Part of a small language model's weights: 5 heads of 64 (1 for keys and values), LayerNorm before each block.
MLP neurons of a small language model. Each row is named by its layer, matrix (up: input weights; down: output weights) and neuron, and shows model dimensions 160-287. Each number is 128 + 32 x the weight over its row's rms, rounded and kept within 0 to 255. Numbers have three digits each.
After each neuron's rows, "fires on" lists the tokens most often at its 100 highest values on Wikipedia text that the model never trained on.

L2.up77:151146119186162126151133161179124158137103124102169112192133153201116113152160162208146136123154136100125097124176131132166137069124075157143127113087092144114128166099090076097095180092138172165188172100133131142079144165166111124107176088115150137112115116119100110152155136132098081121127170100160137097118073147097138185144101120089092093070087142109152140122120142119154145097120
L2.down77:146180119070101115127095150145116197146143099117129079113045131122102124093108099118152126107095134121131104080132157153092121051093195106096145125123095129191167113048082173138148134129134131182138175097140136163118148068165175126097104110107141190119088079114119102145122138134136126100139138139168098177111141122121135094172077055075137074126173165114151158172120126175131156073100
fires on: "y", " II", " of", " I", " more"

L5.up221:142138133173083138120145125139142090142165082121153140126097106184132130132151086072154140117090102241157129098080106097210136128080103128114112156118131136107120169100207064135131191137121135113089173134095130115140134158091141127073120137125134107166135126150145093113107137138151080132172213125138124100103128147075103169110161120146152075147161127118118121127132121168108158097186
L5.down221:155081153163154191129166113178131150144124164121129175105108128118144125187131130120152192099145164000116087201113177128082111177186061122019155122162102159150169054139072152087153099127161127168096151112160137130142123096146088147115118092090126110130187162111130148158126065085107162104117099171111125146163107112094122144150109114120094124080077133127166125121146106171162094090114
fires on: ":", "-", " Division", " League"

L5.up747:089088094170178122150084133145085152145107088150119122094154107131157089106137144085119137089177135132147166113085140175178203103096119138130115120135129072137083125133174108146135104115153182090101102130111112185114084166103133163093152104058095142095141181152137118117102122122145112149091138091183114136113118128148112162139201173068107070108169160123121095180184146114119080163107
L5.down747:118144141102146118089121166136110158142142168102119157134126130135104179143132065128192088108128081110153072114129125098114108173163138112183137138111119137145107100100137085088138115172128082144181124174146144056112118119199057078181078128164178105134150131112105176160160119114128151137135117211139172095146085123106155131163088101184136124136132125108138169143113070153126139142161
fires on: " by", " after", "or", "et", " By"

L2.up713:168122164108185102109137086158094131159115106070122117126100183179111103113145126170119139089202117154147123119074115093139120112149088141129130116162150137085181111151144107167102179089085167112032120124112151120106186082136122182121131134163136188134112082086129102123069131103065147131070152160173146120097127097153090118189171138070121164167145133146114175123115166170116163112122
L2.down713:182106071088124131140129082106109167117077141108165089108128170188099134098070183126084088183088134106134178154152120067139196110124115092157103126097135164149148160107156136111110121062107140090076090111086188168144113104133138082138133142107114123114116144165088161090128127146167158093098147101120081193160103099167129109116114146137155122141119170091163133152158106124088126136093
fires on: " d", " b", " pl", " B", "d"

L2.up291:108174172159103079119098175108088137111110133155102144154129134096115137091100123131074128172093124134115114085120143117071186109101110165136120095115144159043107138124179054119069196103162160166119193135139151189138134122130144168167111157196154159143115112075106122157108164172115126145085060133145143095097129101156160154177148106086094142121138141144128194101066109074152097128135
L2.down291:142138113051112088065115093153107157113084117150154163137052112147113037122130173126139206123228116113107092097143134125114154170091190173099173134102117135077088175150099102150111131097107141149121156145121147124161133092143203097144154115138067140130157144126143090107125198174180135123061114132138126117160084154125059145149115167151144146132145062161141157146087129175168194094130
fires on: " He", " he", " of", "ih", " tra"

L4.up832:081119160112140108157080110153119119032166172127157162097130133124084129114086177105185146103169135128108105101099083093139144110077213150177079098090126120167087137161143093156085128120110151085124133149164186117049121111123142093149168184148101116110104159126084096105103166180152110099088163179139131128127117122101141114116126156124131133194068163116141124149142113159101193085119
L4.down832:157070049153102150114136174114108099128138085111119087115073145138120140136155100100101034182143104097073120110142166162126205152173132155141131138153107164144137147166093167108146060132159168130103084086133087082130132086128137067123070078157128118126161111100195165143201095141090076148164119125137130120133180142172135147142112100178119141153090134136150141156168125067143093147121
fires on: " It", " as", " it", "18", "age", "ord"

L8.up33:139173111138168202121139077174129107120217133105104105170109137150103120146066178134157205145177080175216082089115092077113111145176176180130149151187133155107111148085084118140110137137146121161162100062166121015138154100101170146159143072101062169141099104141129117142161098142061129110109107111106153089144158179125124178135136165092105168117144141100144167168101184038155090079138
L8.down33:088093147124072100124102138070126186186093127151175169109124152102187155145174097147097101108133132099086181178100154148115111112131131110057070126055114104116183062106184161088145118113063107117094161162114071228106126069157152110115121175140190099113123151164142138101068135112180092127082175130100077143105100094112122127124127077183132143136147134161202147094153110158153142121118
fires on: " each", "W", "\"", "ello", "ew", "."

L10.up208:132099138135105123185134112131116096143137161189126096185148125163168107139108110174159105054119111160140127205118117076139185162168143090123072099169072136155161122085118103127106124107134170101123124114128165187111177121107115120143132097124117191116128093148151092120068186118125097113116178129133127157175084099160096089139122111146116116103115174088180104127122119139072184150138
L10.down208:115108107125140133129121140162075199141147095163184128130131146153095108137075164112141255134157142146108136121137108151169099135100128134255251115115172124142142086125094161137124109094116178164111160120108133131127166136099134097147144113083123155129122144159091172139165108144136140109128087147125181121113107161151085126157133088107161148137143128100130154143119148102125121107138
fires on: "\n", ".", "f", " or", " |", "N"

L10.up136:108087176153159093117094169088115105116134208091150081126128063130120162113119138165122111074153059164139078144070144151127162086124141181126091148137144160123101101116131155154132152128116163138096152100117105102121094125197115187138107169129121168112146059093116143194130113120116094149144137121072113107123104111130113187088179159061124118105118144114121095094137143066117119161160
L10.down136:158176143199104114084140167145080175122122105107074163098085173139121061128113192052110255089117111103164142104161104151139137130141130126251211137137112107146177138150162081063135110134142134066145114127148145090140120135057134122122132120156198119127116153103119168101155151138132157146089142146084114106096142164136169137128111121102114155114165102130134133177141136124104146104132
fires on: "M", "ab", " ab", ".", "\n", " app"

L8.up527:107088102137104114174101113082144140073140151144114136078143137144137157184186119144152087082124142126127177166123133105139141075171158083108044110098081186115073166105136145128132143114144090138149127162127147109107119071193111095150150123108118115076132153133108094116086165159140125078136192174087110140118081138083106173083150082123211148124067148180080174147182180180083121129123
L8.down527:116123121125132109147138103096134102136114096102114124129140142152147146099160077114113000108088122139113145106118142138129157112109131122000110137158128134127121123155139081158147132187163097130132154152098105147171141124135122093102117106121097102134146110098159105120173118135133142124147098124151155124136133119136123139122122123148183144141109142096091134137089118126134113146135
fires on: ".", "\n", "|", " |"

L8.up491:095132145140092113105092125106134147125127142149134110109173115179128118143170121175138095073142054134139173119113149126050157126161160090128100074142092107081094135063106127191095221169088135117171096178102119133117124155152164113154190132115086072106157166115133106115106137114084096153163188117088154157160152123121085102123160062159101148135053141130080118101140153131146058168123
L8.down491:115125120169136129141106133109137103124127130111098123137158136145142127138140082110136000115117168134098113130124110161126119123125115164000075175090099119130117105121161135127119113170138096136097147170106084129112145147146139118117116145136110107128137122155137104091163135133137113109136149151126140124110107143127099155124132162125138130141137130161121160131123125134092097126109
fires on: ".", "\n", " |"

L10.up180:145090149128104133146138094117121085083132183140120111098137125122131149169170118144164087069098126130111136191090110129133159109131147123129125117164117145091151136077125170179144129115093135165105134176097158149099125098145171115167132113145078114099111168115189114144106165129128095169196132172092082160173133111105042156087095117126160118090106144118131147118077162175083172150182
L10.down180:142111099127118121116118105131090150089112116123112126136126133100102101125081162130126255138160166120193106125150149115117100124107129118255246130124116108150136106143145121101146119153157123145130112142128139105130142124094130128093130113132096116161119107129101110137153127131116141136110123088153155123082119152147109143119144115127146139149150146093157135132139142127168125147119
fires on: ".", "\n", " |"

L2.up702:144160133181160063170092108096086179139083143118113110092122094099204125170128135242154147138110144112153133133113116047189124145181051086155120149063120150047101114131143110122058116096119094118142125147166144093098131140123113165125135146136089132109127173133126151090067105140108141105134102087166163123131161174101112119120100139141117096122135140074185109129104178120140116134142
L2.down702:135102154078147151147119145113152178140113070150105126113089142098157123139114120158121147098076135125143148098133115126107069155134127134123122133119178103134124107203187151110118140069165171140126135166117108113133111092140145057142062135124135116141138171202220114174107122148139123101173140145129099113152167110124149132089147134171061103109107136162185135140130116084114197069118
fires on: "t", "s", "int", " as", "it", "y"

L10.up363:143102193111116202101093163157123099105128149134153141120111169168095104148112110122075116099146067139191099179109158155092133151115143116159122127153148082134124177091156131126113146130079195096085160069145112119072125136196105222083144116063129151133135079106127149123153140138052085156109134077069153109139155169118090168111138099116129169098105193127149204113109179135135078144131
L10.down363:117135149133133148156154125112079117131119129123191157158165134153133164173091102087126079112175100102125178035125108104108158102140133132150184109172052122133134144111122121119101137131153135160158175173173166178161122201092136077141141123147109141084100176137111140103203131144148136166181173134122088114154129121158158151133102156105108081133121114091132130151091159101177138105161
fires on: " one", " he", " Nic", "ric", " it"

L10.up585:077129146136137110138138118116108147091162160148152156104146104160137184138179121131137097094127140120124148122149128140183210139119155092111102196134113177109085156114137117136129107100175109196086112110164167135111103102179165155123135148107132080111077118146104114132130192160168070156128171198127135139112115148114111182084116112108159148125149154113120135152101130147047129151102
L10.down585:146140121117130167108115115126104129158112169164113153121140140113136099123111164146122255121130160164201121103174136096106115160120099143223207140125123151150135154144127138132137129135096131149144159125185107090132159130109146133125117158140145136126145090129151125128115091107081097095161090119106131122149117109148142110111144145095092086152137109097115135147157121100110142125123
fires on: ".", "\n", " |"

L5.up376:118116130147127189121101102149113116098178147141146127114098158140113168175104121109139175101092103113137154103106112024061184082152125161126154124174130155168117158114058115137113126156137123121110147139117117051153162109114113078117131100129071142141092102159099115100155147147085154124155152126106113056198081152137099172097099132117178122160114137159065140147099133078119077091137
L5.down376:148150137060144081110163151128130173155095121158143137148146144098127100094144140183120118176221153088135046136181152215187140138123122124126072118169130093128125090126161109111123188114143084149119084115129136175099072114141161172121098154107166170099167155114123142150104121134152126135116106140123136183062107088139159133179140117115120151134155156128188144136121110118105154160112
fires on: "=", "fl", " each", "in", "."

L2.up242:189119139164127121087111108182114082162128140135145160134173097151101092108141150100089181091159186119180092148092097097157119109112082136179137126128127116089162124122108129119105106148086190165118144110124145097142132084142138121140135147162104098069122145237102162085074119193114130121120137147167161165140094126094113153162111156132074164061085074123154091170153111109144086172134
L2.down242:194189128127144114174088134110106199101058150122114118113121084117138123141094145118214115150149136143157129167076124173107153151105128109214118109164146114152115085131140141149112088159103125156123108129143123180128111122073126152089147162076056112118150105138167151122067184142162095243166170143161201123149131128057118082100157114082135100136130123112148162077113056101083155073120
fires on: "l", " /", "e", " a", " an", " 3"

L5.up589:130092087194131104116103081118106135104104153121209079101136109098167149108185110111098156129163146148134100105096097125089160155118116146164118141061172138180101131100161110179153118134122139141185084151141098109059129131141143128119199186130096085152122114171112107133094140197146106105092126124163115078141079180123124204147140115114114121139127136077115170106155107071121159143103
L5.down589:191102142153154139147117166123114109134132136153167182094114094098114052128125144152153165144136153094127108090110153138167184169108175159196151100158056080101143076151138108084099110145095173162148094189130137190140157139137137110152116125118096152118133216078146176150131138078105118153135121131134158096121082100165129134154148082114097132132125117154102101104181120124120110166162
fires on: ".", " ="

L9.up924:107075100152109163145153124148133084141112125138096116142133154181108086061107080146109175089159115120146055077121100152075101080070104170163069145130099141152152164177116134117123217131149157142136134132154077100079124076161196154117097100121126092058140118143105103156123073125146101140093127135155203113171153118136115106142146116091112129067162096114182164210118148110126146126088
L9.down924:117182057120172094136126126133186133103118164089082090129131073133123164110105228089165134124156120132077132126113127136135139094136166123246119075095113139096137095087106088110151174122144127149124131138061124080167197158103167126143144089132050145126111118122116128091150125174087139120121128070140165141148138120130136124133198123094063102130093110125130108103172121132166123114135
fires on: " /", ":", " an", " there", " that", "DST"

L2.up896:167126118119127094135113114149053154105124119104137175133149057112117109150156149130134129206050139167125160150118067061129142184111114095143126147133166086136068115141141039141144048136111081167095177159138097143166132145126149167095248160143132137143117165132132107135062165147161125157152147088129089140156148147078141157117140137110129127121119155113062146119130158136175179123118
L2.down896:187147142108150129140155197157124045158129122103138135113157128125125120153135096150156080107169152168197132127159102105185138122099112094149120136099195166137157153174160125106133120143133143152168122137137102161157123125114174113110138153102116102082029135115125085169110158111168145091121178112119147141193140117118105155185159139130156111100102132160081149124095103136121157114100
fires on: "l", "as", "el", "r", "al"

L8.up13:103105056137157100163115112095142103160075171122119131070131145127118166153142115127145102126132046099150089052194122137129190169102103125121113154186074092115084123112126111142179120160163090160166203100102082090116140135156168163155141132085136070106086133123076137137136144098134139126082159162048127138096110133111148106093114077106114236151114111145113132083130153159166110175095
L8.down13:133115173123140127113170158175137130094131106147064092139102117125147129146178156147137000138115158185191135126106137117098089110161085138000134100101121124133123147109104140122094177171132108104100124117140122113111136124115122128122101132121142095092128101129150104090105074141124118132165104134096120139096138145144140133133138147127127147131127143123167098126158124120091138129097
fires on: ".", " |"

L2.up364:154116112163171169103105131138098117113134121135094104150147133132146125119155111154154118102112113102122117149187122121104165098093119094126137161148159096082181164147117093179160105136081172134117188121165072084119165100123153176071166088220141154081133111115121100090117131093085151177122141130118112143119089131132190174193114154066108166177094169060061135138113122187118191125164
L2.down364:159089134178136091068156154138138129156145125118151149120152169188129150165128126141168162129108106108126163157093159077162153121110133156138078077106184142122109130086122112150107174157128165172077127131112127192125123134168189112108119191146162127162113158146110166145160076120159147141131162149132128142151137149110107141136173107134197120121091115116161172095123176168041114137135
fires on: " B", " W", "r"

L2.up586:141126142163117072125153169072122106107098138158098198088180106172108142120112107122083153109083171115116154120129058099136114118121095116125119119113188084043100163105140147146149145155156088141122085168186166137160130111129130095154168112175173137147122132098135067125147122122086158117123116119146094120116142174141135131117091102143144233182150166055157131163115107141127111173182
L2.down586:087098133121148127160156114146138189124110149109121135157092110156095143138162226129114162168203062113192066128139139112122135160098154126109202139051109120175086097137075174112071096114059131099100160114121063148134101139166124112181101138093165176099117096108114177129094065133173135135172115112126096168121175115144084113164114185107142062136147135201089097137165145180098163120103
fires on: "a", "ra", " They", "erm", "ha", " a"

L2.up714:161116150186109126122151062135147084191128135102161071147202148169148185217129139148127161164084125146113152145106100102176171139139169168123126114087120151094140165108144147166090217094109077183160178146067131141092120130182091115111209132164113158161110106059116098120109105096117138149103163060146104166161107092097148143115161078089103141092123143120156150150086151119129132112138
L2.down714:110111061157124121160169162143130194139138136138200116121117120103156138157119099159129131122103155101146096125159163099125134210088154164075175090087098134136093047100152151138179153151094123153095118087112072188147154086122154100109120106086111143153073133145086115165141140141140067187131183106184129151066131135075099163114126154125083066131155119091146169152189082150119110150125
fires on: " of", "y", "ive", " My", "us", "ly"

L2.up705:122165124182134148104141161097132100076182064140120135178179126127171084072119101124121133165146125174118147094184149109085129086148132160122097150094149138096169126150154104169143114157130156138129203117127109085082073066127150160146128157163177164140187114103120083052087142124129069057117164115141133132079104107133108209153104138150104212144112125124114144170178094118105180193171
L2.down705:073083094103162107078132117159078150130149195091116102108082098135112144228136152124153123087126124150136126119133174139137123120126113169103114150164091100137145159046177164168120104131102094189076111114128135167109113148132144072140161115118132132138116139171082111153159082146138163158127101144121114121212113070111125088075142124159080080157132129200136130152130108174192113084135
fires on: " of", " from", ".", "od", "'s", "nd"

L2.up89:166113102129137132143066144074131140123178125124081098110128075142214066039128096153129103166089145162112123113118105065133103194148147168145094102105084168142147127087127152122089097152079164098182175094148106128140163104061119151156103158127140121098150123184095160174139121162131116140133121038098122141118101161127149070150141112111143124116169146089122098182168092119095144155087
L2.down89:135117098140131179125178107090178127110080172179127166153111211085067195129129063150181117096139129099138149093179161143040108136109172100130160155132137104132117162100146079157164127143190118113069114183087090119072119153157135127143150123116148190137189199097147094136146120095172140124139156125176151154124174115141104166102162076140154107098102047164163126104122107102177090123146
fires on: "ly", "a", "ual", ".", "ist", " of"

L5.up655:152120128161089130100147100100137154124155090122152095097103141155149153101159145139126161140176141109107122168129139101168092134142156193171117176070139135174134096070098028124096178129080136118130108141141085093074107130084112073098152166093115057161092177157154105075076144131127122149127153062168114116168035165139153129180137149089096185145094129113122133141140137204160152133077
L5.down655:112188119121100126147154140138127085160134160093102142156135078144119119107107105129175142084034124144169112104142143128107156118066118154223062094132075174063095139112122143162087145143159116153174087139105147089162166180147141117186109099172139146150094114111114137165149097093131119147149121150120146129118172112156163135116148106110190147124070115207142101093150080096106098172176
fires on: ".", "–", " of", "min", " Rank", " date"

L4.up160:100150154124131087138149099159131120093108175144171141145158159180100134172059108099167138155084194139112110129083137171182137109080146158126078070104107126148136125115109112129135137111131156086068100155117099123125137127110117097149138042125104103104168145093079101075127134210159161119125151165131133145123165121119162173108198129111112153181094176132114120152070167147124184131129
L4.down160:173089095123136154149096168074132133110197052118099105114056124109138137062139142145073079138251164131159139142102159078106174172129140096170052136139168176115111158144100183170088063132156127124129158084138136122079162105166127098143113104144152121116139130157202162163179153128116056133144116130171148099135153144156131108203073114129155113123125117106161124126119103108111083164089
fires on: "%", " as", " that", "-", " part", " it"

L2.up906:128125144097160154096105177064123094146107089176170119158166137147150102172138103140145136132181078132120139136173091146168133102115148096137133164205084123080184085128147164126137110131131134196113134171083191124094131142138169195117231147107184165112162141134180140154130119155112143152096202097138105107032140137090057136131095083091103191136146161095103103143119123127141073119071
L2.down906:121171159108143177133165119084154102155180125111131164194128171160077102097105167148102149146118106151091119154130107141155172137117101171175063140094112060142063195141086057126100146116104158156132107060131166126143137093175113101146030144048158093078119120115086146139157119158090145127150120090109112152144156128158140133129128170109117189146093123144127118136149147164115114159116
fires on: " of", " to", " degree", "o", ").", "oci"

L5.up795:128170102092155140110174140148157132138102103125146136132095124169166154136161073149126148123134069106157172102097131165157123121139092122145141144144112048161146159132110149172135172121083108164121121114156114112121192092143097155139099128177135147158183134134203148128174111130169092097122057091087146137114120142150141149206114058149103129090255126177131208107160137130126123114132
L5.down795:104159126100101159129087123160094127117109149185089180145157105072083106139128178080111145122135153134121133113132119158098138180097064118191090158143157130070103098140142105115117097129159139156122140205069102138164076143106143111083159086114124162120101108146060113109094182124160219156109215102137086120127088126115047119110158220072143151169065115125108110137140121097140148098123
fires on: " of", "\"", ":", "at", "ing", " |"

L5.up754:138123138112090149130098123054141150114145155111161143098195102107092091151074095114146081193114168163126093125095101153127103086058206166099141130135144124122110140153066063119146149157083130076124109134123139146124104163103097139151102039108129100150107167170129130098129090185146159161161136120150100151155112136145138117088147123109110131136135130116120150150124198130191174158162
L5.down754:146095104187190106081117151122126084119136094108110119158060134136088088136147089166145072166160067122181144101170116124152162182096130107073127122076155124139083139090119123117170131120176096061162138104192133205076109139143123121099151172132115130112124079113154168130186204164142105135141118138109142135121131141110151119136118142072164181106108183109096108148150075069146091140081
fires on: " |", " (", "\n", " ="

L2.up947:123129140157151067134104089154126172111110211157110133156130041089204066148178112168113109162142162133123172126121104079104159148140131124122126098107191096120073109155160129184122114076111133122175135161135129141126125136138081137067252145118100104092156179151157109110118118133107103138112084067116096140116099181103130142166099148076086126085136171172146181129151160092122140141069
L2.down947:174127053106113120182121180082171151166101122126099160122107130150109174143093157082129130132126111153133132127153156134063086128153169107157164073113147143101099175082133141137090170137108159141130127084121098118151079183145085160134090115121111119123112130141151080104040085088217132120110148139155171121186144114115172140069164050136133134132129052138101094124107079114103120079102
fires on: "y", " out", ".", "t", "ise", "iny"

L10.up461:135074126173101082102145121146108117149071146160108120110159045142176119156136119131112160112145112141121144184098131102076154111198158119136144196079149142158121164167175108190106164100110187129143104178173062161125112089099111112104147132105142154151085138155139151118109129163091126104101130110166101129139120161117097126177135096077108172123098114119088150093114191110117152164139
L10.down461:099187098152141122135102085105129038085164085148171146140120177106123133145154171097135146120174116140149093075184192102150109147058142146156229078139050114117170137112122179101132132094133118098112149193072155156139037125149168179180100180135144097122121089128202084096181121119090159160069127168117137083143122111156153099148085159141117105132171156099183070131162107102095103082108
fires on: ".", "r", "ad", "an", "a"

L2.up800:118107136148074095151149079190091159147164127127114133118152120122130133119123114242188135140149153153106127133106075074134138155151158190164098171142128085152102149099142104148097137088161075124099130140171128080080141130155081105120112109107132149135104101107133160111090088206195095135131155085171137118149136173122108116155181048180121079090095086101170129106115184165121147102144
L2.down800:115126200113121118187109146118163126114095113135143161089108126106109121107083092088142108122092142124074153121088110117129108155135120118238136090085143120145113087122146195129143184131126067090102168175156107073148119131146096159086099107084164161122092149106169118110081117094114187143132164121108189078146126102080156164183131115137150140133123047110137099192160165139183182076120
fires on: "t", " It", " it", "s", " Men", "ts"

L5.up334:127147119113116121138107133132116098116143171133131131121074094165106185163093131146165183094122109123150110149076102069095155060192147132111165123164148174166137117154075134098110117166153120127128179103140151056175156144133089135111144097146058122130082093127074109133197151110057128154154130107172126096152079149161114175117106147135187133113081140182072116164096150084082105111148
L5.down334:108170126127101112122141115129126197135105098138161135134199166124117093078100116171123123206142167119084090113176129185153132110113097115143055144094149116095127145164141147156136171088139116127152052158129126198084074088120171122116082182110169155094151133149161166133081134161130118151144143174112102192103119080115129100155172114100081087153188114077175140126132111124135140141134
fires on: "=", " of", "."

L2.up69:091129072083107109107093162103131098072166180134096128131203104131113132152119145105152154116145139122089143086137129157125138155119198152136110060132075162164196078094134131136110113105172104160175149166120101104125112133211117183125116123118177125100158166154148138135145111133184174107147154187127149139080089092144097122109149070066094152163151110119121152161125116102173105124079
L2.down69:122164128108148105097165136099167176124105133118123080156182111136084123149114216182120113160166147158128169193118103075172191136113114066118103076160162195191121171121118124115141155106193077087120108089154132128151143096143157091104112116125091088133118107069150140081085100082152157138139063147144087108106096188097178138155117106140140157128116156138164094109137134169165107139174
fires on: " to", " of", "ider", "ides", "ir", " as"

L2.up647:108167142122103075094175140116148150113120056119141127141145158129133144141168098099102143176098171228135123068128114105100126123139152124119127074170127110146106108099075129153109108144118134162101155168081162164148122144160117073081153135121149145112128088151127097189161202117182040062173230141157133126089149107112062117161140097125097141111101201150083045147145142117133081099146
L2.down647:173115105188131133127105173067088098138111109165109205070084152085133121129137007107132089126133122077094161130123125091132123114131099158000158094078100136136123205175111162086078138112080108108145139132149146145131086117126107123105065102151111110103108171055118124129134111127076173182142114148147123135144114132146150168129101079185152155126148114113155146124189123200128074127150
fires on: ":", "\n ", "-", "):"

L8.up901:116118087146078144150163128098125094194039118128172104125108131158178086210110107116136159110120160132102157106165139110102120120092082132155115134138144146164193121137114130122097087181200126192196147151135110120126117128140073144144079115128142096111195124112169100157148165124129152152155118146062098103074163163181111135145188072122123121128147155130120126108129144112131152132106
L8.down901:088180215148151120132140104092179091172166107118162169116172110118142145098115136121102023112085100110158129071036110041137138094136165128244056155083107142119076195086108116115186128092099177153103129116104184148118101097148128139140162174159074125117085109118075128161120159122158126101097120190171130137187098101136145135113144134077160157112131147108130091143131157135146115123111
fires on: " |", "\"", " /", " those"

L10.up463:144126206084065121132142035155115075108140113091115131124138074103109167149107123138163126098155122180191157131114132113142113207113161146129111125120130119068087099112151088141096149111095156150116151086112097183081124096159182078120112116088158131141142166145143085165102119146053119087117180075188103103116135095156118169155223137142108173095101111152171113096104123149103138083156
L10.down463:150123131138090138132097118080166153103100202137075139103145129158085160139120161147126112121122087103116122093096157153129143096078130135108162133145098110150077174131180135111086150163102100128183116124190192091145120131108140088125146104157154069100118157113145092125082113121119160110126085150128093162136081060142123159134142125101142149142135143141141110177148134143055113070111
fires on: " at", "ot", " At"

L10.up444:094078115157102088160080163132094098192169157180119134153106126099132104086096097144151126124167094056111136163131125079121173100167149124113111105146145148190126201103161100162168158048136142088143132105119120177083099095169113118119138108120137102202181142076096107146118165187202112152113120160142154111092164161082083161174114163122149156130149139104123075104132157205090174133084
L10.down444:120108134089151134136175112137153148123110146149154108128153085128147169157125076115097105146094112124134135087154168141167139142123163122045089174100109129080158147116143166156100123077179163103090139220116119119131113152109083190101169063136130116148121139130096147154190080091147134132137117108109133155136137108163132107140134045113144127076132084121133144186178092132171065171068
fires on: ",", " did", " does", " rather", " until", " v"

L2.up585:110137126160121071061095074129139097127145142134138124156114035064133130141152114144185130124090181129152159118140118084060082115195122088129095129139115143155072151161091113219136100126113089132118169136143140114095133129129116156056155075170055118130156179149105093082146178165130151095119209122162104135076173087134063161135154148120110151163125140141040142154139111134134151125129
L2.down585:131135105127154122103097141117108149174107170128106136114109109119123102110102056083118125066136128119116161096215171100157131123106188167047053141103121164171124124144175133140080120131135112151092117177107120152148144110124151106094191114128155124159068165129111110160152115108167130147129119156107158105129126123161084128109088101095136149108101085147160167172182088171159121175123
fires on: " from", "id", " with", " on", " —", " of"

L8.up340:093120063142144063120118126080152104169123173124153145068120089170151165184149115133112080102126090149137142094120134117170093128108159077106076098097110157077099100113134122139133132166141108157067146164090090108159168113194130098118141140099100114157128105114101101104065131108158108137121148152142161124126145147134083106093138064132117176094080148132120166105167100141127113174184
L8.down340:121123121148137129153150131136134154134107140115106109149121117135121160119162140105137000149130127128118114113104145135112128108135140139000079140130094133123124133136137095119096131211113113141116108142112095100159139158121143133133133125104118121122137134132128132154145097105138146130156104129106129119097129125151135147093126128120157141125129127126124110139135131135089144137136
fires on: ".", "\n", " |"

L5.up606:138140124127165167159173110133115169195152097165096112160127135138117109109037175129144175140132140132121123092108111094102110120217088161169144164110144157099110143106129122139134163143120072164111166092159104140130168157103128136143104124139161141144076125187079165096197120161109159104143100075171142129129053100101154058091174129079109074136113148105120117147111080142083121105153
L5.down606:130109134125154127093111123133139139113105149103161153085106124093156142173173032150124098122137144074159115156170150103147137118080107104034127079087182084154178080157154117166154088111131180140123082147114149170118079121143150103117136095102119157113169128118177058184078162101143092107125162160110124096131152134150110151130094117181114166090119117156084068107165145155143145132120
fires on: "-", " and", " of", " by", "g", "."

L2.up182:156141129109111149145154079164156077152109075130130108108104091127088196149138187104113143146128085120138145117148101182153111164081116087189192141136132157086127065123117116144134110074135111158151160117130077136075176115088178108153126079098079161159120121140147128101104123161083191094129126116142096157106141167167160116122107168121098087130159135118095127096067156096136142103131
L2.down182:137131096170111133152157096139149125168120119126091122107068084131100188141126178084107041159098103122076131133146142169134140165110114119107255126149131134096071075146124159136119068135140153158175138119126069161117169151124174113144123081095148149150094086135163135146096111166112199109121097113136140173105126106156149112102122148173074110153161088139153097136080101125161121138133
fires on: "in", "ig", "ol", "il", "ot"

L10.up130:108112103114118092089067129114104113098096154140151158127113170124126168084110077136158139078121141140107164103130139082162139152132141134104083135068145138099133153114120153115088149038147068155118147098127150156142165133099141127179092118164157177132109094201094127133091154178164187085077196126112181133117132117165102143159147138113145162125149110104132103187115086143143161053094
L10.down130:152132090109135099142114125144167154114142148104147129134131154132142123127094064116126091116116118129139093094106111152152126102147124135000040126099131111129133155131114133121132146051097128129138126179139176160187136149117167093111158101129115162147108156114137155126139137155093121141162123109115101140117115083151133144127145135133093091121109097117132148145108126156136127191152
fires on: " of", " from", " to", ";"